{"bias": "none", "parallel_block": true, "init": "normal", "init_std_o": 0.00501, "seq_len": 512, "train_tokens": 676400000}
MLP neurons of a small language model. Each row is named by its layer, matrix (down: output weights) and neuron, and shows model dimensions 0-63. Each number is 128 + 32 x the weight over its row's rms, rounded and kept within 0 to 255.
After each neuron's rows, "fires before" lists the tokens most often just after its 100 highest values on Wikipedia text that the model never trained on.

L12.down116 [138 118 120 155  89  95 158 138 190  80 121 121 153 126  90 133 129  38 134 142 113 105 151 179 147 161 150 141 137 145 130 122 116 140 141  94 139 134 117  80  98 116  95 134 131 120 207 171 131  69  98 106 105 161 103  77 161 145 146 161 177  89 131 119]
fires before: "\n\n", "(", "is ", "\"", " ", "was "

L13.down687 [109  99  36 118 119 105 160  91 108 112 148 124 128 157 116  80 143  94 158 147 216 161 144 106 130 125 108 125  81 159  92 116 158 154 128  75 127 114 151 104 148 140 156 127  86 113 144 118 175  80 148  86 139 128 161 121 164 104 115 111 156 136  79 140]
fires before: ", ", ". ", "."

L8.down342 [ 98 118  78 132 137 130  92 169  77 133  96 157 146 132 110 128 122 142 114 127 131 137 111 115 107 143 153 110 151 134 134 172 131 121 143 166 109 132 129 156 171 143 125  89 114 255 155  91 145 113 166 134 174 138 111 140 117 114 126 133 135 118 121 103]
fires before: "| ", "The ", "In "

L5.down983 [146 129 157 133 115  78 130 136 104 172 138 133 124 119 113 113 183 116  72  92 136 145 146 126  78 133 158 184 133  74 129  88  95 112 159 102 150 169 115 164 120 146 141 125 120  89  70 129 105 176 149  73 127  99 116 150 167 132 129 163 160 163  89 110]
fires before: "0 ", "1 ", "— ", "."

L5.down78 [100 144  82 144 125 107 122 133 135 120 116  85 139 125 166 151 125 138 130 158 124  90 136  49 102 139  83 157 160 117 129  91 130 146 139  88 156 147 123 175 167 108  72 144  92  87 165 117  75 119 116 107 184 129 148 130 144 146 129 195 151 136  91 144]
fires before: "| ", "|", "G", "L ", "\n", "P"

L13.down663 [120 110 125 167 119  78  92  99 109  69  92  73 128 146 186 109  84  80 154 156 144 212 108  71 132 146 116 107 131 123 154 152 153 177  89 128 146 155  81 112 124 130 102 103 122  63  69 137 133 144 144 131 162 198 142 111 134 149 141 136 153  87 163 108]
fires before: "| ", "|"

L9.down437 [141 107 122 160 146 142 141 100  91 118 137 154 147 191 102 104 151 120 145 146 204 116 119 148 109 176 133 101 109 149 109 121 130 129 179 115 105  95 159 105  95 107 104 147 113 250 133 159 127 130 174 138 120 150 149 167 204 179 107 106 159  93 115 102]
fires before: "\n", "| ", ", ", ". "

L9.down730 [147 154 138 141 110 156 112 115 126 121 140  76 109 141 135 159 119 101  70 142  95 138  92 130 107 120  73 104 105 145 126 160 122 138  84 170 145 111 148 157 155 121 127 150 119 224 114 141 110  98 147 173 152 117  92  97 147 146 174  99 123 129  88 193]
fires before: "\n\n", "\n"

L9.down597 [ 79 115  79 144 177 123 145 111 124 154 130 141 179 161 134 124 133 117 141 167 110  73 118 125  61 100 101 153 131 147  72 150 136 133 141 125 129 150 134 147 106 142 150 133 131 188 105 171  92 152  69 122 137 145 166 123  73 172 137 109  56 136 201 138]
fires before: "\n", " ", "1 ", "\n\n", "A"

L13.down847 [127 104 144 137  67  99 135 111 143 116 154 108  98  74 137  52 124  87 138 118 142  86 198 129 164  99 148 129  94 113 105  86 143 135 121 123 131 152 143 118 123 101  88 101 126 255  86 128 112 136  90 120 168 130 100 143 127 189  81 143 139 162 141  99]
fires before: "|", "in ", "is ", "and "

L5.down522 [175 144  45 111  82 138 144  60 114 149 135 136 144 174  96 166 161 115 124 175 148 122 121 137 149 118  81 129 169 141 107 116 146 182 115 129 194 130 126 187 105 156 140 163 114  88 106 120 169 154 128  65 148 119 205 115 105 216 125 143 136  76 149  84]
fires before: "\n", "| ", "G", "P", "Qu"

L9.down354 [184 134  72 145  95 111 119 151  96 102 122 130 115 142  97 130 179 103 125 135 122 180 110 109  99 149 115 154 161  94  54 197 127 158  93 126 192 126 106 115  99 124 145 133  76 104 166 147  55 118  83  84 114 139 156 149 104 111 171  64 150 106 167  94]
fires before: ", ", ". ", ": ", "mis", "olog", "ing"

L9.down59 [116 130 147 113 113 109 140 132 109  89 127  57  68 146 122 206 156 149 111 144  85 115 119 160 148 143 137 145 155 135 107 159 109 143 101 158  62 152  74  93 172 164 211 121  85 109 157 156  96 182  91 127 201  76 135  70  77 112 127 158 136 131  93  65]
fires before: "\n", "|", "ort ", "\n\n"

L9.down883 [163 171 196 128  77 140 144 140 137 117  85 112 104 160 147 127 148 156 124 107  96 163 107  97 165  92  78 108  82 158 138 178  90 165  90 128 164 145 136 159 139 125 101 164 136 150 154 169 148 134 174  99 148 118 135 115 107 130 152  96  88 116 115 122]
fires before: "\n\n", "\n", "s ", "- ", "/"

L5.down139 [ 87  80  80 153  68 139 103 172 147 128  90 123 105 137 144 139 104 101 135 110 102 122 130 158 186 133 206 182 149 133 154 102 163 144 138 127 147 154  85  92 115 135  42  94 115 211 137 139  98  99 113 138 114 105  71 203 147  97 122  85 144  98 124 114]
fires before: "| ", "|", ".", "–", "; "

L5.down226 [112 111 109 130 170 109 133 148 137 182 176 154 149 123 146 126 104  99 100 149 159  90 143 125 115  81 166 170 133 194  88  84 143 145  99  94  73  88 154 125 140 119 152 122 149  94  64 152 128 156  99 131 145 148 171 192  91  63 120 162 135  99  70  82]
fires before: "| ", ",", ") ", "|"

L5.down882 [162 135 129 145 138 131  97  89 215 149 104 133  86 149 125 122 120 167  62 123 133 116 139 142  85 104 119 189 117 111 129 113  88 135  98 153 118 129 111 110 135 142 130  75 143   8 120 164 100 175 121 112  69 111 136 118 167 113 116 160 155  94  98 149]
fires before: "0 ", "| ", "1 ", "— ", "|", " "

L5.down242 [182 103 100 170  85 123 123 149 187  94 103 133 133 114 132 160 133 114 104 112 140 184 108 107 121 134 187 135 124 160 105 139 115 186  64 132 147 115 123 138 161 159 135  95 139   5 163 137 119 164 193 132 163 155 214 122 138 109 153 149  62 147 129  87]
fires before: "| ", "|", "("

L5.down678 [176 146  70 165 106 154 131 184 134 108 110 127  59 161 112 136  80 102 141 123  83 157 120 182 151 127 157 120 187 213 162 187 119 140 146 121 112 177 193 142 168 171 156 113 142 255 150  92 126 120 172 164 140 125  63 130 162  49  79 115 155 117 157  89]
fires before: "\n", "\n\n", "=="

L13.down285 [108 134 150 158  89 116 148 145 116 112  97 107 110 123  63 109  90 181 182 154 109 125 111 104 130  94  84 106 143 163 124 166 136 158 135 122 178  69 124 137 132 106 119 138 152 185  94 138 165  97 112 106  66 151 156 155  75 209 132 168 141  99 173  78]
fires before: "of "

L9.down624 [165 157 165 146 106 130 115 123  77 216 109 144 132 159 125 127 128 144 123 102  92 135 117 156  74 109 145 130  93 110 148 138  86  50 157  96 106  61 167 168  98 130 144  91 137 255  62 144 149 175 130 131 161 147  99 128 158 146 169 101 148 100  79  93]
fires before: "s ", "a "

L2.down184 [170 149  75 163 121 124 116 106 167 105  89  54 119 171 156  47 112 195 175 102  93 143 106 139 161  47  97 158 101 158 192 149  82 196 143 101 128  91 106  99  99 146 109  66 151  72 141 124 115 110 112 124  94 100 103 128 120  91 154 178 114 115 143 152]
fires before: "\n\n", "\n", "5", "9"

L5.down600 [171 161  93 167 175 180 145  92 149 144  79 129 114  87 115 161 136 130  88 133 126 101 155 161  81  80 159 162 165 158 144  85 137 128  81 123 111 157 154 130 129 182 130 166 189  84 100 138 177 189 111 101  94 108 144  90 122 119  62 128  87 162 124 167]
fires before: "| ", "—; ", "|", " ", "— "

L12.down564 [118 145 161  85 122 121 148 165 180 135 109  57  97  89  88 107 189 150 170 158  49 159 120 117  81  83 154  94  73 103 105 112 120 113 123 107 155 114 113 164 117  99 179 123 134 246 149 119  87 116 117 110 136 146 171 105 145 113 112  98 161  88 154 142]
fires before: "\n", "and "

L5.down625 [143 170 103 113 126 124  91  66 142 130 157  71 216 129 133  94 106 119 101 103 189 134 105 128 183 119  67 112 151 170 142 161 176 135 110 139 207 110 136 101 135  92 120 115 117  96 153 178 104 123  79 102 128 181  93 164  81 123 157 147 122 116 140  90]
fires before: "\n", "the ", "| ", "|---|---|---|---|", "|---|---|---|"

L5.down883 [125 137 127 129 127  81 181 112 160 147  73 130 107 133 103 114  93 158 211 163 123  97 120 194  93 116 107 134 150 114 154 146 104 130 100 115 125 179  90 139 121 133  96 158 152  92 180 132  93  78 143 114 135 144 153 155 144 172 130 115 121 166 114 148]
fires before: ", ", ".", ". "

L7.down1014 [150 144 104 116 139  98 126  92 150 216  94 144 130 106 205 155  89 123  49 122  83 157 131 128 124 128  98 141 116 124 153 203 152 123 154 128 174 111 128  93 151 116 124 122 142 134 117 136 114 168 126 143  87 182 125 128 129 110 151 118 136 123 130 136]
fires before: "| ", "==", "\n", "|"

L9.down875 [170 103 129 150 164 133 135  91 158  94 114  89 168 130  79 114 126 129 154  92 132 133 147  84  47 154  74 142 121  86 128 126 104  74 125 125 176 120 127 142 145 111 108 144 153 205 115 125 137 145 118 129 125 122 132  93 179 137 162 167 120 158 152  96]
fires before: "\n", "- ", " ", "–"

L9.down392 [116 117 145 149 127 111 120 148  97 119  99 191 142 133 103 129 124 144 136 143 143 135 122 145 133 135 122 108 123 142 151 109 130  95 130 113 118 154 146 108 133 127 142 128 137 255 141  79 112 130 128 134 154 142 125 127 135 124 153 123 135 134 107 143]
fires before: "| ", "==", "== ", "The ", "In "

L12.down366 [116 125 145  83 120 146 109 112 147  95 139  98 134 134  76  79 135 167 148  74 179 150 113 149 131 173  97 127 113 125 125  95 106 101 137 151 111 131 165 119 102  92 115 159  53  75 101 123 140 142  94 124 156  84 126 114 123 100 128 193  93 145 132 111]
fires before: "| ", "–", "L ", " ", "D "

L5.down738 [105 130 147 139  94  95  61 126 158 165 111 111 177 125 139  93 100 135  97 151 107 129 154 104 133  83 130 144 192 124 114 119 157 159 120 115 191 118  99 117 131  98  63 133 168  30  86 158 127 147 117 106 144 147 173 122 121 115 154 176  74 132  70 132]
fires before: "| ", "|", "1"

L9.down842 [142 137 146 133 160 168  96 115 168  83 121  84 126 107 157 134 172 119 101 195 206  75 105 117 159 104 131 127 158 106 135 143 175 133  67  50 110 153 115 151 132 113 133 115 137  98 108 142 149 144 122 107  94 156 133 112 159  96 131 178 113 116 152 105]
fires before: "| ", ", ", "|", "is "

L7.down362 [137 123 128 124 164 200 116  96 146 169  95 164 157 135 134 142 149 108 145 169  97  84 167  75  95 187 132 213 140 109 130 143 100 140 187 160 179 201 157 187 149 182 189 178  34 125 100 113 159  89  99 136 135 142 122 137 122 162 135  85 117  91 128 103]
fires before: "| ", "|", "ed "

L7.down557 [125 121 167  83 139 173 117 136 123 104 108  65 104 141 126 111 171 166 131 176  96 137 132 169 136  46 126  77 108  87  88  96 100 172 114 113 150 120  94  75  95 114  74 115 141 159  97  80 150  86 135 120 107  98  88 155 134 155 128 176 142 133  94 140]
fires before: "s ", "\n"

L7.down396 [131 150 108 138 139 168 125 139  92 104 144 163  91 127  98 152 147  99 151 128 124 186  97 156  90 154 208 143  92 114  56 104 173 165 114 117  56 127 147 142 127  81 123 106 147 114  49  84 173 153 195 150 122  98 152 120  76 145 117 116  76 163 143 140]
fires before: "| ", "|", ":"

L2.down458 [ 90 175 112 132 117  92  73 186 152  70 136 101 129 181 100 113 134  68 153  85 135 160 111 158 105 128 108 148  68 104  95  72 176 190 176  92  97  88 106 135  99 136 128 104  92 131 124 135  90 141 146  88  70 134 127 104 153 103 167 137 144 138  71 105]
fires before: "\n\n", "\n"

L5.down735 [136 120 104 122 136 164 114 143 106 140  76  66 113 170 140 170  80 111 131 134  92 151 155 148 105 109 123 130 146 122 101 103 168 137  85 124 108 111 143 117 166 104 164 101  96 185 136 180 110 113  99 121 111  45 139 151 130 103 130 101 100 139 135 156]
fires before: "\n\n", "\n"

L7.down757 [120 132  81 153 176 200 103 138 129 157 107 111 103 176 131 122 117 187 110 193 155 126 164 104 175 133  88 130 129 150 101 138 153 108 171 134 161 111 150 190 116 104  92 153 150 109 122 121  97  55 149 134 152 166  87  97 170 113 158 145 168  96 132 151]
fires before: "| ", " ", "|", "2", "1"

L2.down214 [149 121 137 123  86  97  92 165 183  63 151 123 158 151  36 177 168 106 120 123  74 123 142 150 119 156 133 118  85 150 186 184 115 150 114  97 159  71 122 128 163 153 136  92  78  93 144 158 127 100 191 126 130 118 135 116 128 145 179 134 154  74  84  89]
fires before: "\n\n", ": ", "\n", "s", "s "

L7.down106 [157 125 144  63 143 137 124 112  83 104  87 147 176 134 100  88 125 155 109 102 136 113 125 127 116 170 118  86 113 162 116 150 130  80 173 119 141 158 115  49 118 106 159  93 167 206 122 137 121 108  90 143 132 176 108  91 200 119 144 188 159 100 152  96]
fires before: "| ", ": ", "- "

L12.down586 [179 128 191 142 125 147 130 114 180 131  93 110 121 114 139 135 141  46 123  86 140 112 118 149  91 102  82 109 128 121 121 141 129 114 134 161 113 150 169 175 121 127 124 138 118  49 125 176  95 161 137  73 103 129 148 105 135  92 109 120 133 122 136 116]
fires before: "\n\n", "\n"

L5.down199 [126 198 149  86 162 131 142 158 121 151 175 150  91 126 121 160 123  97  90 132 169  94 134 135 129 112 101 153 151 134 131 111  90 217 143 112 131 120  89 137 108 154 107 111 154 171 130  70 130 129 147 189  78  74  87  68 164 176 119 151 143 143 144 112]
fires before: "\n\n", "\n"

L13.down619 [159 123 124 152 152  99 189 130 156 125 132 145  81  83 166 143 206 137 149 144 154 160  52 114 145 100 120 126 117 148 145 108 106 141 133  46 143 108 128  68 179 139  71 104 116  90 159 162 127  84 141 116 166  97 179 128 141  97 101 175 119 118 104 143]
fires before: ". ", ", ", ".", "\n", "used "

L8.down457 [120 149 116 105  87 113 150 159 107  85 148 122 131  55 112 105 182 110 185 124 110  70 131 150 147 108 121 146 117 114 198 149 144 174 175 123 123 115 100 138 132 112  55 146 155 172 100 201 190  92 126 139 131 181 131 174 109  81 140 118 179 150  96 137]
fires before: "| ", ". ", "\"", ": "

L7.down334 [117 155  92 112 140 131  98 190  84 132 116 151 134 145 154 151 129 147 110 156 127 111 154 161 109 148 136 132 120  96 119 172 131 115  84 165 130 116 142 133 144 125 111 123  78 255 123 109 112 127 101 117 113 119 101 134 133 122 164 122 114 114 109 111]
fires before: "\n", "\n\n", ": ", ") ", "=="

L5.down1054 [101 120 212 110  80 162  66 103 155 126 170 163 212  77  88 128 109 115 145 120 151 114 126 126 115 142 147  91 167 157 120 167  57 112 197  94  86  94 108  76 123 208 107  98 125 151 119  85 114 122 125 155 164  95  63 106 129 120 118 129  50 134 138 121]
fires before: "\n", "| "

L9.down902 [ 88 145 102 112 126 160 160 130 143 112 183 152 122 107 151  79  83 125 127 124 158  99 154  91  84 119 166 135 108 172 150  76 167 112 116 140  98 119  81 148  71 143  55 166 133 192 124 137 126 158 103 183 179 197 109 182 151  75 151 107 184 104 115 127]
fires before: "| ", "was ", "is ", "|"

L5.down577 [119 124 131 106  94 176 145 164 161 145 128 160  87 124 157  52 174 137 185 110  85 177  91 149 141 175 113 165 139 100 139 106 115 157 114 117 135  72 130  99 164 150 102 118 163 130 146 154 160 148 134 178  92 133 155 130  71 170 154 126 136  93 122 118]
fires before: "| ", "\n", "U", ")", ": "

L13.down1055 [136 133 111 109 141  66 155 133 130 140 142 136 128 138 173  69 167  70  80 159 207 141 149  95 112 118 151 128 128 139 175 121 107 123 101 141 121 155 124 204 151  98  66 166 127 186 120  93 150 120 109  84 116 181 139 112 142 119 125  98 156 135  91 126]
fires before: ", ", ".", ". ", "and ", "; ", "s"

L7.down1090 [167 105 117 124 175  62 123 183 102  57 112  95  59 179 129 144 128  86 117 108 128 146 129 107  90 129  67 147 156  69 144 150 156 148 149 127 108  87 129 115 140 159 158 142  64 106 162 145  87 111  86 114 108 122 113 136 142 118 161 138 143  73  98 115]
fires before: ", ", ".", ". ", "==", "; "

L5.down531 [109  89  87 131 131 105 198 101  78 110 123 135 214 152 150 152 154 100  94  93 171 176 102 132 120  63 117  93 175 195  84 117 109 126 139 145 160  81 160 132  86 144  90 104  73  96  83 178 150  93 179 129 177 195 192 139 110 132 104 128 129 114  99 117]
fires before: "| ", "|", "third ", "second ", "as "

L7.down664 [ 91 118 116 116 184 167 127 152 126 166 136 140 155  77 161 175 155  94 166 124  94  64 172 129 113 130 173 146 123 132 100 115 112 174 109 147 125 165 108 141  99  90 133 177 149 127 147 127 156 194 126 137 178 112 108 172 113 101 147 120  70  97  49  66]
fires before: "| ", "ity ", "("

L5.down1145 [166 106 149 154 110 149 165 127 166  83 121  75 147 121 117 131 104 142 156 104 126 170 159 123 110 147 125 132 154 108  78 165 112 149 119 123 133  79 153 135  87  95 145 151 179 242 124 115 172 160 151 143 157  92 120  84  94 124 169 139 104 110 116  95]
fires before: "\n", "| ", "\n\n"

L9.down897 [150 127  87 114 173 174 188 143 137 133  88  69 103 123 119  85 103 133 217  86 148 148 105 195  97 117  95 118  97 138  69 149 131 142 174 118 150 151 170 147 115  92 120 156 137 109 154 128 120 167 130  72  73 201 217 157 109 151 124 122 166 160 167 165]
fires before: "\n", "|", "\n\n"

L9.down1059 [183  96 132 174 111 142 145 142 175  79 124  46 142  37 117  91 151 137 196 119 160  66 125 153 163 120  85  85  51 127 114 183 126  61 124 125 155 152 124 146 133 124 126 137 171  68 148 156 135 104 151  50 126  94  99 181  57 129 104 143 135 193 140 150]
fires before: ".", "–", "|", "6", "\n\n", " "

L13.down998 [142 125 182  95 130 116 136 125 121 198 111  80 134 215 100 150 166 131 166 121 103 146  91  82  93 120 148 113  30 152 117  81 190 175 191 152 168  82 160 140 155 156  87 179 160 161  97 115  66 171 148 126  58 149 186 165 113 140 137 167 139 135 122 138]
fires before: "of ", "in ", "and "

L5.down73 [164 116 157 162 118 132  97  96 178 189 103 129 131 171 175 191 133  95 149 136 132 134 155 169  87 108  88 151 166 115 172 120 127 203 171  95 158  99 136 148 144 134  98 157 122  93  95 178 123 186 139 110 141  90 141 131  98 124 126 160 143 171  86 209]
fires before: "\n\n", "|", "| ", "of "

L13.down272 [107 130 143 140 126 147  74 108 112 131 141  28 112  99 203  82  66 123 164 143 203 167 132  99  96 116 153 129 126 146 108 138 148  90 124  87 105  99 121  73 133 101 120  86 131 117  74 135 111 122  90  71 114 170  66 163 196 185 135  82 129 142  89 152]
fires before: "and ", ", ", "or "

L7.down475 [127 100  94 152 121 162 120  88 147 109 132  97 159 179 142 136 120  92 156 167 113  98 118 129 136 148 124 108  95 165 161 112 127 119 150  57 144 141 163  74 138  70 123 184 141  98 119 126  39 196 150 110 120 171 156 138 114 169 125 118 179 161 144 138]
fires before: "\n", "- ", "| ", "\"", "|---|---|---|---"

L7.down549 [157 176 186 131 146 130 115 114 109 112 117  81 141 129 145 198 144 108 109 144 182 146 161 141 176 138 113 109  95 137 168 175  94 147  77 149 179  69 143 179  90 167 152  65 137  68 143 148 102 113 213 195 119 130  86 132 150 167 221  65  94 140 143  73]
fires before: "\n\n", "\n", "Lab", "\" ", "ce "

L9.down712 [ 99 106 125  96 155  91 163 117 113  82 110  41 115 154 115  87 155 128 131 135 132  87 161 158 151 188 123 128 140  99 101 138  90 148 154 122 168 190 153  71 140  99 160 111 109  92 135 115 112 153 137  80 146 135 144 181 115 128 122 148 215 170 116  89]
fires before: "| ", "0 ", "2 ", "1 ", "3 "

L12.down699 [177  86 113 155 148 172 106 134 116 105 161 132 124 131 122  90 155 194 144 203 186 154  94 103 103 124 120 158 117  87  98 143 166 143 104 116 112 132  84  98 114  31 163 124 148 238 150 136 171 167 106 140 102  56  90 130  94 139 159 121 107 210  88 154]
fires before: "the ", "to ", "that ", "his ", "her "

L5.down1043 [102 151  86 184  85 112  95 117 152 144  99  87 137  91 186 138 111  87 126 142  66 181  76 103 164 113 122  77 173  99 108 165 120 163 116  85 162 158 146 167 160 147 119 124 136  69  98 108 165  90  89  85 182  96 105 106 127 141 158 157 114 147  87 175]
fires before: "| ", "|", "|---|---|---|---", "|---|---|---|---|---|", "|---|---|---|---|---|---|", "|---|---|---|---|"

L9.down308 [138 143 122 144 134  68 134 133 106 140  91 224 146 138  85 149  92 121 125 130 167 145 130 138 119 134 143 148 132 157 144 161 116 136 129 154 110 113 156 133 132 136 119 131 112 255 157 112 141 122 146 132 144 127 118 125 126 100 120 134 124 109 113 100]
fires before: "| ", "The ", "In "

L8.down318 [ 99 142 142  62 120 149 124 140 123  87 127 130 131  89 101 128 126 114 179  86 178 145 124 139  84  53 177 173 136 173 102 115 106  98 183  83  65 105 113 102 191 108 137  64 166 145  97 101 120 173 164 126 136 140 154 152 139 125 139 116 177 145  95 146]
fires before: "| ", "year "

L2.down544 [134  92 174 113 117 172 121 136 137 138 160  37 155  99 115  65 129 118 117 120  88 131  76 135 117 159 149 133 142 188 173 115 116 158 133 122 131  92 108 139 145 117 125 100 159  98 113 177 138 148 138 127 144 144  67 127  79 114 148 135 149 124 134 176]
fires before: "\n\n", "\n"

L5.down872 [ 95 140 103 158 151 136 107  94 134 152 124 103  78 104 146 179 154 150 108 179 122 127 100 148  88 113 211 127 134 163 134  91 177 112 130 114 106 132 107 159  88 194 169  64 105 245 162 164 194  94 116 153 180 135  93 139 149 100 155 118 155 141 141 136]
fires before: "| ", ",", "|"

L8.down1015 [116 117 124 146 129 101 123 153 100 146 101 189 142 134 120 131 130 133 129 126 126 133 120 130 119 131 140 129 140 135 145 136 121 119 125 144 106 125 154 138 139 136 127 133 118 255 129  96 138 106 138 131 149 131 111 137 137 115 142 113 136 118 134 113]
fires before: "| ", "The ", "==", "== ", "In "

L7.down130 [157 112 127 136 159 171 105 126  51 177  78 100 162 122 148 144 106 132 123 104 110  73 119 126 103  96 139 103 142 164 142 121 104 104 100 133  64 129 118  94 108 174 118 114 130 255 113  72 170 124 114 163 181 150 110 115 166 111  99 104 132 139 133 136]
fires before: "s ", "t "

L13.down754 [119 100 157 103 104 143 121 136 127 107  92  54 149 138  79  96 105 119 184 177 138  72 182  98 111 155 100  82 142 154  90 142 108  79 124 106 164 116 110  32  92  95 136 141 109 213 130 198 149 163 153  89 127 163  94 138  99 141 128 127 165 154  82 109]
fires before: "| "

L7.down1100 [140 134 106  95 141 176 149 140 148 131  80 142 130 136 101 153 130 110 197 154 116 136 131 144 159  72  85  90  83 178  87 131 129 156 184 116 166 159 109  89 137 149  69  82 111 160 121 132 104 128 123  82 158 123 177 117 116 104 177 124 176 120 152 200]
fires before: "==", ", ", ". ", "\n"

L7.down189 [163 105 101 121 132 148 138 167 149 125 166 145 128 115 172  74 101 153 166 100 107 164 115 136 111  94 124 101 114 169  85 120  83 119 128 139 143  89  81 121 123 131 115 118 131 160 117 168 131 111 143 127 201 112 138 165 155 188 159 159 139 109  95 153]
fires before: "| ", "(", "|", "and "

L12.down838 [ 97  99 135 115 194 153 165  99 170 107 178 121  89 114  24 124  64 114 186 145 103 144 151 120 124 132 157  59 123 157 183 160 133 158 179 124 133 129 106 158 138 171  92 151 151 149  50  69 169 122  90  93 132 124 137 188 131 125  96  96 152 110 144 142]
fires before: "4 ", "3 ", "2 ", "1", "5 ", "1 "

L7.down937 [ 76 162 158  78 108 145 137 134 144 118 106 100  96 166  85 103 126 199  82 122 132  88 128  89 105 151 171 137 152 115 112 143 165 131 135  89  50 129 143 123  95 116 125 102 114  94 147 151 150 124 148 125 165  87 144 147 102  80 125 112  61 120 112 125]
fires before: " ", "| ", "==", "s "

L7.down942 [168 165 121 163 136 139 128 119 148 150 124 113  71 121  68 112 161 128 183 140 129 116  95 135 116 178  93 140 132 117  98  72 147 104 112 158 136 170 110 152 102  91 178 151  96 231 186 143 129 155 145 169 158  96 140  85 105 169 187 119 129 171 117 137]
fires before: "\n\n", "the ", "\n"

L7.down866 [171 109 179 107 102 131 174 104  63 122 144 130 117 105 162 116 155 126 111 105 113  89 170  71  80 161 139  87 119 140 124 146 185 110 131 121 129 162 109 156 146  68 152 195 115  99 125 124 118 125  91 134 165 138 140 135 119 156 178  72  91 140  65 139]
fires before: "| ", "(", "|", "a ", "Dr"

L9.down1062 [134 104 153 175 131 105 131 153 113  97 104 117 178  78  93 151 155 116 179  98  71  81 139  70 182  76 107  83  58 118 173 186 138 140  88  97 133 141  81  93 135 113 114 138 181 126  80 164 146 112 164  86 167 159 107  85  86  63 122 116  71 147 142 102]
fires before: "| ", "– ", ": ", "Votes ", "("

L13.down890 [166 145 149  67 137 149  87 111 140 176 125 115 110 192 129 110 166 140 197 108 148 104  96 159  64 164 171 145 161 140 117 119 138 132 200 157 151 148 160  86 100 124  92 107 111 106 137 139 169 110  55 126  71 159 172 142 116 116 189 108 122 130 149  98]
fires before: "| ", "|", "down", ":", "-"

L5.down1074 [122 103 106 124 154 131 136 129 129 112 130  93 156 221 161 100 130 166 155 158  61 107 151 109 202 109 137 116 105 184 153 171 165 145  80 171 132 143  52 100  89 120 150 115 127  77 130  94 106 103 108  49 198 100 150  77 112 129 162  77 143  80 124  62]
fires before: "\n", "==", ": ", "\n\n", "also", "==="

L5.down1114 [184 123 145 118 183 131 124 203 128  74 132 144 108 144 118  96 155 200 127 128  95 103 157 146 153 145 144 116 146 150 104 157  64 139 109 132 103 128 115 121 146 154  81 105 190 225  96  90 105 121 131 143 149  78  64 197 122  90 188 101  98 150 146 104]
fires before: ": ", "| ", "–"